config.toml
num_hidden_layers = 10
hidden_size = 448
num_attention_heads = 7
num_key_value_heads = 7
head_dim = 64
intermediate_size = 1216
vocab_size = 2048
hidden_act = "swiglu"
norm = "rmsnorm"
norm_place = "pre"
norm_eps = 1e-05
positions = "rope"
rope_theta = 10000.0
rope_fraction = 1.0
qk_norm = false
attn_scale = 0.125
bias = "none"
tie_word_embeddings = false
parallel_block = false
init = "trunc"
init_std_qkv = 0.0155
init_std_o = 0.0
init_std_up = 0.0155
init_std_down = 0.0
optimizer = "muon"
learning_rate = 0.015
lr_mult_o = 2.0
beta1 = 0.9
lr_head = 0.00636
warmup_steps = 200
schedule = "wsd"
decay_fraction = 1.0
decay_shape = "linear"
final_lr_fraction = 0.0
batch_tokens = 65536
max_seq_len = 1024
doc_mask = false
train_tokens = 396400000
max_steps = 6049
dataset = "wikipedia_en"
MLP neurons of a small language model. Each row is named by its layer, matrix (gate and up: input weights) and neuron, and shows model dimensions 64-127. Each number is 128 + 32 x the weight over its row's rms, rounded and kept within 0 to 255. A neuron's up and down rows have the sign that makes its largest values positive.
A block is one neuron, or neurons of one layer that tend to fire together. After each block is what it responds to, as a language model described it from the Wikipedia text at the highest values.

L7.gate213 [ 92 106  87  79 120  68 172 122 109  95 125 159 151 129 123 117 128  85 175 119  95 153 138 177 103  92 162  88 172 124  98 132 172 149 126 202 159 159 120 113 122 129 120 179 119 102  63 159 105 137 108 142  50 127 152 140 134 118 137 148 151 127 133 141]
L7.up213 [118 132 111 153 126 131 168 142  62 152 178 163 204 159  63 152  54 107 150 157 168 130 118 164 143 139 126 109 104 109 123 105 132 137 127 160 127 125 142 131 124 117 141 175 105 183  97 146 161 123  98 148  96 154 132 121 123  79 146  73 132  91 114 182]
L7.gate507 [102  79 134 140 111 124 115 141 138 134 145 170  99 147  88 109  89 126 164 141 120  78 107 135 127  94  92 107 172 102 106 159 117 134 127 107 134 172 121 132 127 148 149  97  74  99 112 144 134 132 111 108 147 131 126 102 137 113 180  91 138  81 146  65]
L7.up507 [118 177 141 140 119 135 167 131  77 171  84  71 107 148 139  91 125  71 141 139  85 105  70 197  88 152 203 197 152  98  69 143 150 207 132 122 110 108 108 169 112 156  68 112 102 100  97 162 143 118 154 133 124 121 157  88 122 121 148 147 149 126 156 149]
L7.gate583 [151 142 148 100 141 154 130 136 126 134 150 146 108 120 157 171 118 105  61 159 143 162 156 103 118 111 143 130 165 140 113 182  92 116 129 125 140 104  86 127  77 179 149 180 105 148 109 134 122 110 148  76 165 183 154 120 125  94 123 118 171 152 100 123]
L7.up583 [124 176 149 118 128 137 159  57 134 136 109 116  97 143 119 153 121 161 128 127  91  97 109 139  83  85 159  86  86 158 145  93 137 123  74 121 146 137 165 112 143  74 112  98 107 107  75 121 122  66 186  99 193 150  77 135 106 155 120 106 163 169 151  34]
L7.gate619 [141 118 123 115 146 171  93 153 154 112 140 170 113 128 150 153 108 167 181 178 143 136 103 165  97  60 149 161  93 156  40 112 113 133 123 144 129 142 121  76 124 129 101 125 121 157 129 140 121  87  89 115 152 129 149  93 139  99 151  50  75 150 149 146]
L7.up619 [122 139 157 177 135 142  82 128 161 111 113  96 161 109 109 128  92 185 122  82 160 151 153  96 140  99 155  64 128 111 163 108 109 122 113 125 117 110 163 145  88 144 117 155 121 149 107 144  50 122 122  98  63 157 114 152 172  81 130 158 136 135 106 142]
L7.gate637 [139 104 127 103 171 151 121 180 168 140 112 148 163 126 173 124 135 159 104 134 140 109 118 130 157  61 137 147 111 124 125 166 136 116 140 148 150 133 105 125  52 172 115 152  81 158 154 149  81 127 135  85  78 179  93 144 137 148 126 155 109 109  80 173]
L7.up637 [114 162 123  67 125  85 154 132 159 139 138  48 117  99 124  98 162 140 148 155 153 130 119 160 141 214  85 107 114  77 153 100 114  99 133 131 129 142 145 209 102 155  66 165 162 160 151  73 117 114  81 103 141 183 119 143 136 114  98  92 138  86 159  83]
L7.gate859 [168 159 140  71  99 151  79 126 190 132 156 123 151 189 139 125 165 200 134 186  72  90  94 142  66 124 169 130 189 117 150 146  62  66  98 107 113  99 147 142 119 219  98 165  84 111 204 160 153 115 120 112 137  88 132  99 176 124 162 135 147  78 104 151]
L7.up859 [ 95 145 185  86 183 112 108 136 117 155 136  67 125 114 123  76 117 151 117 184  96 158 131  95 171 127 118 114  96 137  71 175  62 144 128 103 130  90 132 156 175 118 154  94  81 159 171 185 152  60 138  97 111 242 110 133 111 109 109  74 148 100 112 160]
L7.gate925 [187  16 106 103 143  82  72 158 140 123  93 143 106 104 127  94 103 105 153 152 178 164 139 157 135 106 171 138 111 132 119  89 123 150 138 120 160 220 101 117 106 164 141 145 108 149 150 143 117 151 141 140  93 112  89 200 133 116 108 108 117 107 154 108]
L7.up925 [139 107 173 181 137 167  94 101 134  91  61 146 145 139 167 123 111 141  92 106  96 161  86  33 128  74 125 135  96 169  97 121  73 167 131 160  99 121  95 102 133 110 150 132 123 129 106 111 149 121 127 136 113 178 122 150 108  92 147 129  75 130 146 116]
L7.gate969 [103 126  95 154 161 118  97 174 116 175 148 139 137  67 138 141 135 126 156 117 161 142 146  97 134  55 148 121 119 127 147 127 100 154 142 113  94 114 141  97 112 116 130 146 104 105 137  96 107 140  72 140 126 167 146 134 125 144 131 121 139  72 128 186]
L7.up969 [206 121 143 125 144 147 122 179 169  70  65  82 125 102  89  98 169 160 131 126 113 150  94 198  72 130 170  95 108 121 163 125 100 117 150  96 150 106 213 144  93 167 149 152 104 117 176 196 128 183 175  98  82 106  73 110 121 112  95 116 159 116 154 113]
Main verbs, often their final word piece, that are about to take a direct object in narrative or biography, e.g. sough-t, made, fil-ed, won.

L3.gate249 [141 122 109 146 119 108 130 116 139 141  77 175 154 119 153 139 131 113  93 161 146  96 178 122  82 110 135  85 168 167 200 154 184 101 132 159 118 123 115 122 142  71  73 112 128 119 139  82 125  64 138 159 100 131 147 147 123 141 160  69  73 141 115 103]
L3.up249 [135  88 104 109 130  75 167 130 144 101 169 129 150 121 136 126 139 145 164  91 198 138 132 133 128 131 129 119 112 155 155 131 101 172 116 107 114 147 133 129  92 115  95  55 179  61 120 142 144  60 127 153  50 144 147 101 141  99 142  95  99 166 153  82]
L3.gate476 [118 136 156 100 148 135 165 155 159  71 141 169  89 103 150 159 143 144 106 186 131 134 118 152 105  78 175  92 115  60 148 103 138 113 116 119 110 111 137 121 150 141 135 135  90  99 193  78 154 102 155 156 114  84 124 111 159 154 177 116 153 147 137 178]
L3.up476 [104  91 108 173 185 162 163 122 113 157 100 119 123 122  70  84 113  51 144 136  94 121 137 161 139  72 208 154 163 123 134  50 101 150 116 160 150 175  80 131 122 140 128 122 103 145 154  86 141  87 107  92  42 137  54 156 189 121 155 181 152 120 122 169]
L3.gate695 [128 148  84 132 153 150 123 148 126  94 158 160 127 129 166 105  73 172 148 157  98 151 105 156 130  81 156  89  41 159 143  78  95 174 152 130 125 161 154 167 101 139 153 146 183 192 122 115 153  94 116 178 100 132 148 180 113 144 132  78 113 130  96 135]
L3.up695 [166 117 127 179 112 154 122 158 148 128  95 116 147 147 109 136 131 151 180 146 167 127 156  69 166  94 100 136 110 142  89 128 107 119 146 121 164 144  93  65 167  95 165  86 126 139  88 118  72 114  94 108 151 114 190  98 162 104 148  92 119 106  80 130]
L3.gate917 [106 136 146 125 112  91 101 119  70 171  61 111 182 135 122 116 132 153  89 128 103  66 144 170  86 119 157 110  89 148 158 109  87 158 186 149  98  95 143 193 145 118 110 138 166 139 103  93 146 163  69 124  69  86 146 107 167 101 143 174  76 172 119 123]
L3.up917 [112 162 122 117 183 146 137 100 114 114 201  79 141 104 122  96 119 131 123 118 165 113 116 161 140 139 139  62 185 140 161 116 123 135 105 130  74 100  58 145 153 140 157 128  86 166 142 165 164  91 141 185 120 153 136 196 132 201  67 113 147 101 145 138]
L3.gate1017 [152 163 119 127 132 138  93 180 156 161 109 200 160 144  75 163  86 150 110  89 116 105 122 109 131 118 123 112 114 181  94 168 146 114 118 149  99  68 107 153 145 178 137 131 152 112 130 178 146  70 142 132 164 119 125 143 162 161 152 198 185 145 101 108]
L3.up1017 [126 138 188 105 137 163 136 107 103 131 124 130  94 120 124  77  80 142 107 132 126 166 203 127 156 121 134 107 113 122 108 124 117  75 105 152 103 176 171 168 166 145 170 145 140 134  89 149 135 107 171 149 161 108 128 158 144 170  96 144 173 121 103 136]
L3.gate1023 [ 89  83  98 113 107 128 153 163 132 163 164 125  89 127 140 114 134 106 139 135 119 181 116  84  82 178 109 148 147 165 132 135 128 129 181 168 102 124 125  95 141 131 177  88  40  72  42  86 162  96 176  95  77 125 138  83 148  95 151 140 118 109  98 126]
L3.up1023 [108  89 125 154 117 140 135 109 138 173 143 162 135 111 121 121 100  76 136 169 133  74 129 168  87 144 149 129  70 123 127 124 181 139 160 119 136 143 169 102 154 108 132 130 154  80 146  49 160 134 117 143 105  90 129 102 125 139 137 129  51 134 122 198]
L3.gate1135 [132 138 174 103 165 103 108  50 160 131 160 133 132 111 109 125 117 175 104 102  72 163  76 116  91  83 176 192 181  97 104  74 140  65  89 110 156 140 170 107 104 127 118  89 110  73 100 118 100 109 152 147 172 163 150 170 187  92 139 178 149 159 114 104]
L3.up1135 [150 130 143  52  97 181 131 124 126 118 137 190  83 149 177 140 142 103 105 100 161 117 163 146 122  73 113  78 164 143 175 110 158 169 133 115  99 163 128  82 124 154 104 139 150 116 145 121 119 118  89 162  99 147 148 171  72  95 126 152 139 150 166 128]
L3.gate1153 [ 76 142 125 133  96 128 120 134  56 161 128  83 204 112  89 162 131 115 112 115 196 198 174 123 126 132 151 154 141 164 120 147  94 117 122 126  98 156 134 100  90 176 118 114 103  97 147 171  86 136  85 126 161  89 187  90 182 141 172 134 136 111 123 169]
L3.up1153 [158 135 137 110 102 116 145 171 105 164 154  96 103 126 131 123 145  61 116 155 116 133  84 112 138 156 112 137 155 160 143 176 109 150 102 111  53 114 160 128 120 156 137 112  99 115 160 164 107  68 145 174  81 107 139 138 151 195 132  97  71 174  67 183]
Adverb endings and connectives before a verb or added fact, such as -ly in slowly or eventually, also, then, now.

L6.gate612 [120  60 112 122 155  88 141 136 146 144  97 120  86 159 148 147 131  90 107  64 118 106 169  90 105 127 172 134 133 144 130 144 184 130 113 150 163 163 179 134 118 115  98 181 153 108 106 115  65 154  95 150  65 184 144 111 113  42 105 133 153 130 136 124]
L6.up612 [177 123 101 113 184 159 170 120 210 172 117 138  94 145 144 112 113  59 116 109 164 147  60 129 130  99 113 154  95 133  76 119 115 141 107 119 120 183 184 117  76 136  67  87 140  85  73 132  80 156 110 143  92 164 134 140 120  89 133 119 150 170 137 173]
Past-tense or passive verb endings describing an event that happened, usually followed by a time, place or agent phrase: di-ed, was held, was released, founded.

L7.gate32 [127 188  95 157 116 131 166 126 115 134 122 103 147  83  44 156 163 137 131  85  98  88  88 153 100 103 137 112  96  55 114 115 113 120 166  58 157  70 112 154 113 188 115 145 115 123 156 127  81 121 122 182 117 105  61  97 184  96 136 160 162 168 112 141]
L7.up32 [113 137 162  90 106 131 119 122 116 108  62  89 121 125 143 102 128 113 113 139 148 134 127 157  91  91 129  88 109 189 175 124 123 118 150 106  83  94 164 102 182 142 163 152  35 122 109 136 180 165 148 153  77 161 102 160 155 151 131 158 134  89 121 198]
L7.gate50 [125 168 137 115 117  73 163  82 137 103 134 124 125 116 106 138 138 138  90 163  84 147 140 159 140 171 148 140 162 132  98 107  20 106 181 129 133 103 149 120 153 157 124  82  92 110 127  98 118  71 141  99 137 163 136 157 127 116 156 166 129 144 125 112]
L7.up50 [117 115 103 150 130 123 125 175 195 102 128 159 150 117 146  72 135 178 144 131 103 119 186 101 134 128 182 107 175 126 137 126  85 142 100  82 110 144 164 104 101 173 156 116 152 115 103 128 172  78 165 159 166  41  49 107 156 213 155 138 108 133 159 123]
L7.gate207 [169  80 135 141  96  84 133  82 192 138  64 109 133 126 130  92 117 116 152 129  95 107 166  57  99  81 107 154 116 176 117 193 129 186 192  95  98  87 130 132  83 144 109 125 129 178 107 163  88 102 148 155 129 116 127  91 127 117  96 163 164 144 167 220]
L7.up207 [ 87  46 141 148  92 102 172  84 198 176 155 128 131  90 121 172  84 112  75 143 122 150 134 122 121 150 156 136 132 135 110 139 131  90 134 118 130  90 215 119  72 196 166 115 157 134 181 106 129 197 117 167 121  88 157 160 133 127 145 139 106 119 172 122]
L7.gate297 [130 136 121 129 122  93 123 116 123  85 112 135 151 128 182  76 207 183  86  98  99 180 141 141 126 101  91  98 107 155 150 117  51  82 123 173 130 149 131  84 136 179 105 154 120 111 102 114 149 144 164 133 208 178 128 117 128  96 127 146 116 128 126 152]
L7.up297 [ 62 186  83 161 115 129  70 152  79 151 132 110 117  99 151  89 157 157  89 102  78 126 116  88 164 123 139 159  92 151 144 127  74 119 112 191 116 174  88 123  80 149 151 157 101 107 146 193 126 105 170 112 160 110 113  97 140 115 112 211 142 137 174 186]
L7.gate548 [151 151 159 129 111 147 105 162 127 112 138 123 168 126  62 109 147 151 104  84 194  96  76  89 155  89 163 123 153 104 160 157 125 113  92  69  99 118 153  75 184 167 130 169 118 147 139 163  76 115 137 132 119  96 165 132 154 124 104 145 140 183  79 179]
L7.up548 [134 130  87 114  78  73 109 134 120 183 153 146  88 111 101 150 116 193 125  93 140 151 108 133 157 111  84 122 140 101 112 106 105 150 115  97 147 132  69  92 143 157  92 104 118 120 138 150 123 159  92 193 146 189 108 119  88 151 128 176 138 113  63 161]
L7.gate697 [135 173 152 128 132 157 114 142  80 124 143 175 125  76 136 102 142 117  86 159 158  86 118 143 136 138 128  82 204 125 107 124 134 122 173  84 112 133 135 102  90 167 156  93 155 102  93 136  77 114 134 147 118  73 115 183 160 140 173 119  58  88 135 236]
L7.up697 [137  96  89  37 159 124 137 131  72  56 162 183 141  91 129 160 153 153  84 116  98 122 137 102 192 177 192 107 166 137 164 143  95 126 101 135 139 134  76 165 124 145 166 118 185 120 172 170  93 144 104 136 204 106 149 146 180 176 160 128 136 138 162 122]
L7.gate1071 [129 148 158 129 103  99 144 139  47  82 124 122 129 119 117  78 137 173  86  77  92 160 119 104 122  90 129 135  96  91 159  77 164 109 146 141 130 112 109 158 159 133  94 144 140 101 159 113 121 107 123 154  69 100  99  90 182 110 150 128  77 140  42 179]
L7.up1071 [102 127  79  87 189 108 130 150 157  98 146 121 136 146 100 162 131 133 189 144 180  97 116 128 168 173 162 106 136  78 111  77 165 179 163 111 152  26 146  63 108  82  95 127 149 153 137 162 145  92 159 193 212 143 103 167 141 144  93  89 144 117 133 137]
L7.gate1167 [113 109 146 108 115 139 147 117 107  76 155 130  69 117 115 111 110 141 111 106  76 178 140 112 140 110 110 146 130  87 119 147 122 112 138 129 132 139 126  93 138 190 129  74 107  94 168  98  90 131 131 151 132 126 146 127 111  77 129 125 146 146  98 193]
L7.up1167 [121 101 178 174  75  99 136 110 160 161  87 169 194  90 166 174  86 168 156 148 111 158 164 110 158 140  98 132 120 185 133 103 159  24  90  92 136  97 136 119 154 141 136 147 135 135 146 127 140 101 160 148 182 168  93  79 131 104 145 157 167 148 159  91]
Tokens such as to, and, then, eventually, also placed right before a second verb, e.g. continued to produce, and then moved, eventually winning.

L3.gate157 [106 115 111  79  76 114  58 157  81 157 109 110 139 145 101 103 114 138 158 109 102  91 116 180  90 158  87  81 114 174 120 142 131 142 102 153 156 146 142 148 166 135 123  99 104 123 132 105 108 114 127 147 162 114 178 137 168 146 111 137 115 143 115 171]
L3.up157 [187 156 112 115 177 142 157 111 162 167 145  93 142  82 103 152 115 172 118 162 170 132 111 115 112 170  93 116  90 217  65 123  97 101 108 115 133 106 170 131  96 107  62 126 120  89 119 157 108 161 203 177 105  74 122 168 153 134 148 133 158 130 150 146]
L3.gate202 [107 131 100 101 123 150  77 134 113 187 126 121 125 105 114 156 121 126 153  59 121 108 144 141 140 100 163 102 104 178 176 123 114 150 129 143 110  98 171 186  57 153 122 135 144 211 112  99  91  69 154 127 115 137 150 132 140 107 120 148  57 133  50 121]
L3.up202 [ 82 107 177 163 137 145 124  73 132 120 146 162 109 109  73 124 126 140 146 143 108 120 130 202  95 144 141 158 118  84 121 139 103 135 136  89 149  94 158 140  95 121 124 154 167  89 160  77 140 167  98 107 109 173 116 125 117  65  87 123 120 103 115  92]
L3.gate402 [104  79 146 113 121 183 182 119 167 180 147 137 140 154 115 178  82 120 184 180 120 106 143 149  85 100  98 117 140 176 101 129  73  59 126 138  88 151  66 199 125 123 172 154 178  90 136 144  92 110  73  85  65 139 130 140 106  96  96 138 179 185  80  42]
L3.up402 [ 90 132 117 122 141 199  73 116 189  74 141 114 173 100 121 178 126  93 133 123 108  89 111 120 173 148 171  65  85 104 104 128  76 104 112 161 147 138  97 139 129  97 150 163 112 141 139 143 149 119  92 103 158 115 135  89 185 162  92 130 123 123 107 126]
L3.gate418 [134 109 144 136 141 181  85 110 115  76  80 195 115 112 110 138  84  86 130  60 109  78 126 155 146 150 127  91 114 159  98 168 162 118 141 116 139 125 186 169 155 173 137 113 103 113 137 147 106  82  87 149 158 134 128  90  89  93 108 168 144 126 151  92]
L3.up418 [153 123 128 118 126 177 121 118 129 135 114 124 124 172 122 178  41 120 146 117 180 111 152  93  85 114 105  87  54 165 124 101 142 120  99  99  68 143  96 148 173 176 103 134 128 145 141  75 162 107 129 185 141 181 150 109  99  96 127 200 154 109 174 134]
L3.gate478 [115 135 114 147 124 126 142 148 156 222 111  94 174 132 170 110 103 159 211 183 101 109  60 161  74 136 100 124 140 173 101  91 139  60  98 220 157 109  76 133  77 171 160 151 135 139 121 113 150  52 135  68  84 119 105  96 153 124 139 164  93 139 179 121]
L3.up478 [107 178 153 120 150 118 133  91  73 164 136 145 135 115 184 142 109 162 125 108 111  81 126 142 115 166 152 142 122  71 140 167 101  86 140 139 112 185 117 153 148 191 172 106 134 100 133  91 159 114 141 124 137 145 166 136 123 130 105 146  92 146  82  98]
L3.gate660 [174 165 179  99 184  94 115 109 102 100  70  78 102 136 177 108 168 137 176 127 100  63  73 182  75  93 103 169 152 178  97 149 155 151 156 128 170 105 135 183 125 155 104  82 132 112 144 134 134  95 134 163 164 161 137 134 124  81 121 127  75 132  67 212]
L3.up660 [124 120  70 117 181 121 141 122  98 135  87 133 107  98 181 182 111 150  88  90  71 108 181 104  98 157  97 125 124 189 121 134  94  91 124  86 199 135 169 120 202 158 144 133 166 142 187 123 122 100  99 123 153 118 154 199 168 134  81 111 102 110  89 125]
L3.gate728 [ 90 210 155 136 101 120  96  87  90 129 186  89 126 151 103 151 138  57 112 115  85  71 124 155 112  95 159 127 105  89 137  85 126 109 148 102 107  98 191 118 148  96  85 117  96 153  72 144 152 100  85 142 139 123 177  97 103 159 132 133 129  84  78 133]
L3.up728 [123 111 134 157 132 103  63 150  70 111  54 133 144 136 185 128 112 124 132 145 141 171  98 197  76 132 123 128  75 185 145 152 109 119 158 130 120 165  55 144  88 128  87  90 110 133 100 103  58  77 128 117 211 191 116 108  95 153  96 147 118 126 119 122]
L3.gate899 [171 142  99  80 145 161 129 110  69 141  99 133 188 167 172 119 164 141 154 162 110 137 188 128 132 135 164 121  88 101 116 110 123 136  85 125 165  93  92 126  75 122 128 140 148  75  70 153 141 149 153 161  37  58 119 112 142  92 100 117 154  71 128 154]
L3.up899 [127 147 155 132 178 112 140 145  85  61 133 137 202 117 125  92 128 124 105 113 107 120  79 200 141 123  47 188 169 115 104  89 163  88 112 118 153 150 184 139 128 167 135 119 147 151 148 137 112  79 143 129 107 178  98  76 111 169  79 154 137 103  70 112]
Final word-piece that completes a verb or adverb in narrative biography or history, such as -ed in launched, -ent in subsequently, -t in bought; also up, -ated in table cells.

L3.gate68 [126 143 144 133  80 146 165 104  99 119 107 114  84 128 106 161 156 138  86 141 112 185 122 128 166 117 109 123  89 165  97 164 126 166 133 202 146 125 154 123 167 177  90  78  89 170 133  94 111 121 115  58 124 135 166 152 167 162 110 162 109 113 147 105]
L3.up68 [143 121 174  53  55 170 161 121 138 177 138 124  98 112 137 186 133  72  50 172 115 119 110 156 168 122 119 145 148 146 103 176 107 141  85 116 159 140 100 167 151  85 142 150  57 178  92 167 126 150 164 151 121 142 133  90 156 134 140 167  98 111 113 150]
L3.gate144 [ 96 127 109 103 126 106 154 153 138 104 151 154 123 120  99  93 123 148  98  82 172 129 103 133 114 110 120 174 132 100  97 105 168 100  56 154 176  76 109 177 147 159  77 172 122 191 108 137 122 172 140 131 132 100 145  93 106 109  80 116 165 103 181 157]
L3.up144 [140 112 125 106 106 114 163  62 132 174 152 188  81 160 145  50 128 126  65 119  54 113 132 156 169 149 108  85  94 142  80 108 154 159 102 129 137 117 114 129 155 125 145 172 121 159 129  84  69 137 124 187 202 150 110 118 151 178 129 137 118 158 132  96]
L3.gate633 [ 89 112 146 167 165  76  91 117 154 100 114 132 124 137  90  95 164 136 117 135 102 192 114 102 149 156 105 141 110 129 180 120 141 149 160 138 170 171 113 156 103 175  83 129 177 120 152  64  81  62 159 177  98 137 158  74 146  60 182  88 137 131 166 166]
L3.up633 [131 138 132 158 113  99 124 102 136 120  98  73 127 141  79 152 153  93 132 103 128 136  83 112 119 161 101  61 129  97 129 160 156 132 189 183 125  62 173 128 131 147 148 129  94 176 141 181  84 104  95 129 120 137 159 177 139  76 155  79 168 160 170  79]
L3.gate715 [ 54  99 135 185 148  74 107 111 113 103  90 163 132  70 127 169 133 128 108 163 161 118 173 141  91 170 149 166 111 110  85  94 180 159  79 154  89 116 135 118 130 117  91  90 141 102 104  78 144 146 125 111  94  95 105 120 150 111  96 110 129 143 129  96]
L3.up715 [ 58 154 124 144  93  93 108 108  84  79 108  91 129 130 141 107 135 101 178 151 138 164 111 121 145 106 194 127  96 143 157 182  80 172 138  89 127 156 157  95 150  88 141 160 104 155 167 126  71  44  95 140 147 108 139 121 166 129 100 101 142 106 200 110]
L3.gate838 [103 130 158  82  98  79 128 110 174 127  92 130 139 119 114 102 118 149  94 127  98 117 163 136 156 130 123 118 111 177 143  76 106 127  80 141 214 122 156 118 154 144  86 139 137 103  95 184 117 151  68 132 148 128 188 172 156  52 161 173  71 162 111 130]
L3.up838 [114  70  65 122 183 114 165 124 124 100 175 171 132 118 120  81 148 109  87 139  87  89 102  95 128  95 109 130 102  86 148 127 162 170 126  92 154 143  84 131  99  68 145 109  83  43 135 100 160 136 110 144 105  97 168 116 103 168 140 140  84  95 159 117]
L3.gate1029 [178 124 145 148 116 118  87 124  91 124  92 138 108 111 134 146 125 126  98 108 166 163  67  83 146 170 135  88 105 111 100 108 100 129  95 101 102 179 114 110 121 153 135 101 101 186 146  83 119 188 101 177 128 153  80 157 142 117 138  82 105  92 135 125]
L3.up1029 [ 88 109 111 133 146 103 166 107 104 110 102  90  86 108 188 119 147  98 159 117 102 113 133 155 134 182  55  83 104 164 139 132 119 111 119 152 165 111 136 165  98 122 158 129 117 108  66  81 157 131  48  93  91 124 125  80 173 171 133 120 123 153 100  73]
L3.gate1069 [122  97  94 155 129 218 157 121 138 122  69 155 122  82 149 123 192 127 106 161  65 119  53 126 112 183  80 147 139 150 109 117 128 123 181 113 105  90 114 217 150 136 137  95 116  68 152 146 117 131 145 125 128  95 110 109 119 127 137 195 127 108 115 109]
L3.up1069 [135 113 105 144 134 131 109 139 131 100 141  89 117 115 156 156 110 134 109 127 174 179 136 113 125 154 122  86 186 125  93 143 114 131 125 173 116 108 199  98 123 150 103 173 158  85  26 178 110  98 118 123 159 120 230 109  70  99 187 120  79 105 134  75]
L3.gate1139 [ 68 133  67 126 117  98 124 163 141  85  72 118 132 123 146 185 170  77 101 134 151 140 139 117 118  88 189 104  50 133 124 100 179 110 133 112 135 119 145 162 156 119 120 113 120 195 138 155 108 121 127 146 149 137 147 128 103 155 133 116  89 112 113 132]
L3.up1139 [137 119 125  97  78  84 129  79 152 142 130 109 172 123 118 115 163 119 128 112 185  85 103  68 107  53 107 142 186 106 117  97 133 182  94 114 126  68  93 156  92 122 147 124 198 167 119 184 111 117 106  79 118 109 140 144 187 124 145 142 149  82  92 173]
Middle or final word pieces that complete an oddly split common word, strongest for "th" in sentence-initial "Both", also without, anything, determine.

L7.gate184 [173  68 132  29 144 120 167 124 149 171  85 144  73  90 132 156 203 164 150  98 172 128 108  64 129 133 190 173 142 121 118 106 119 122 168 193 147 119  77 176 160  84  66 153 146  97  81 114 117 147  93 107 129 140 101 166 141 122 159  91 139  76 159  86]
L7.up184 [134  34  91 126 137 104 175 204 160 138 128  68 119 132 119 115 125 132 141 198  99 187 137 158 143 130 110 187 172 156 160 152 124 204 124 118  98 121 114 124 121 190 142 145  99  98 114 102 110 152  61 118 127 145 166  81 121 121 115 143  93 133 174 124]
L7.gate240 [ 94 133 158 113 134 154 164 142 166 144 152 142 128 124  53 129 114 127 161  95 189 216 151 122 118 171 113 141 109 141  55 159 169 166 170  92 181 181 121  97 163 211  99  91 162 191  85 144 144 137 109 199 158  98 150 130 108 145  61 100 155  83 103 143]
L7.up240 [118 116 138 137 118 159 140 143 129  95 140 119 117 172 140 136 103 114 104 110 162 149 147  71 123 133 221 114 107 132 121 103 126 130 147  55 136 136 137 123 163 162 126 128 127 127 138 150 107  89 156 159 179 108 129 105 154 107 153 158  85 112 125  97]
L7.gate328 [136 116 124 155 113  93 103 187 164 154 123 145 180 110 132 155  90  93 143 135 108 115 144 155 130 126 106 149  71 142  83  65 155 136  73 160  93 184 173  80 168  87 181 136 145 161  68 116  83 134  75 119 137 122  96  99  46 120 183 151 109  87 153 146]
L7.up328 [ 87 120 114  92 186 156  86 167 156  79 105  64 144  85  81 127 149 137 106 102 148 128 124 136 201 116  70 158 156 144 168  77 182  86 142 163 104 123 140 126 119 127 119 154 101 103 141 114  92 136 140 135 122  87 103 123 163  91 186  99 128 163  99 100]
L7.gate480 [ 87 149 121 139 121 123 157 153 135 164 150 141  86 157 172 179 178 114 126 166 121 138 126 101 128 186  78  95 129 142 154 162 108 136 180  99 136 132  98 110 153  82  58 101 190 172 108 125 180 117  92 124 120 159  94 129 129 165  81 168  99 134 138 146]
L7.up480 [ 70 147 120 114 141 173 128 187 109 138 145 142 132 126  93 168 125 148  90 180 142 158 117  57 151 130 122 139  78 160 143 136 219 124 168 133 114 142 145 146 221 153 158  66 149 104 122  98 130 140 139  88  82 140 138 158 114 127  64 112 153 106 123 179]
L7.gate749 [125 179 176 143 162 145  95 110 113 201 131 156  74 115 100 142 125 115  92 112 132 143 109 113 168  79 162 205  92 201 142 152 112  73 137  96 112 164  90  99 116  96 107 173 157 129 150  79 115 134 124 206 103 120 132  84 140 206 135  69  71 118  90  93]
L7.up749 [114 147 157 124 108 147 138 121 103 101 136 143  76  94  35 155 134 167  83 155 133 160 122 105 136  68 174 178 164 175 150 134  57 107 148 152 105 175 105 142 132 140  91 120 100 102  56 109 120 137 132 125 108 130  52 137  90 127 125 123  68  97 134  97]
L7.gate978 [ 95 124 176 149 129 111 149 169  35  92 129 109 107 147  99 110  45  83 142 119 142 105  71 132  74  69 161 147  90 116 111 101 146 121 177 122 166 174 157 152 113 176 128 151 130 131 131 144 114 121 135  73 160  83  96 125 117 136 116 131 122 100 114 108]
L7.up978 [111 149 161  92 164 143 154 216 103 143 116 139  84 113  78 135 105 127 105 147 142 160 137 119  73  83 140 102 157 130 153  94 124  42 158 104 165 108  97 158 165 125 117 160 111 153 105 115 138 111 140  57 152  75 114 136  75 143 101  39 115  97  81 155]
L7.gate1007 [163 132 155 177 125 137 171 129 133 145 139  94 148 111 107 123  72 129 138 202 151 159 104 128 102 119 164 124 226 140 109 134 154 141 115  76 109 156  61 120 174 135  42 100 149 151 141 204  71 138  96 134 195  89 143  46 137 111  89  74 139 131  89 155]
L7.up1007 [144 175 168 137 153 129 194 120 101 118  95 134 135  63 103 117 148  89 141 116 155  97 178  92 190  95  99  90 161 131 135 148 138 127  80  38 106 128  62 130 121 146 114  97 151 192 134 152 107 164 138 172 148  59 175 107 134 142 121 110 153 172 104 151]
L7.gate1018 [142 153 136 117 181 137 154 150 112  82 120 123 175  69 124 122 104 144 106 123 171 175 138 131 118  99 140 168 111 148 149 112 162 174 122 117 133 131 119 111 150 161 154  60  69 116 145 126 106 147  81 145 145 113 108 142 175  94 118  97 139 115 146 134]
L7.up1018 [107 160 193 145 170 137 153 162  78 133 166 133 175 116 131 151 127 142 105 153  79  93 148 131 176 148 161  71 183 121 130 165 160 154 112 156 131 145  89 139 195 139  83 156 108 127  95 133  95 108  80  98  79 129 149 112 132  96 137  92 162 124 177 140]
Short word-initial pieces, mostly "no"/"No" and "de"/"De", that often start longer words, as in no|minated, No|t, De|mocrats, de|note, No|tre Dame.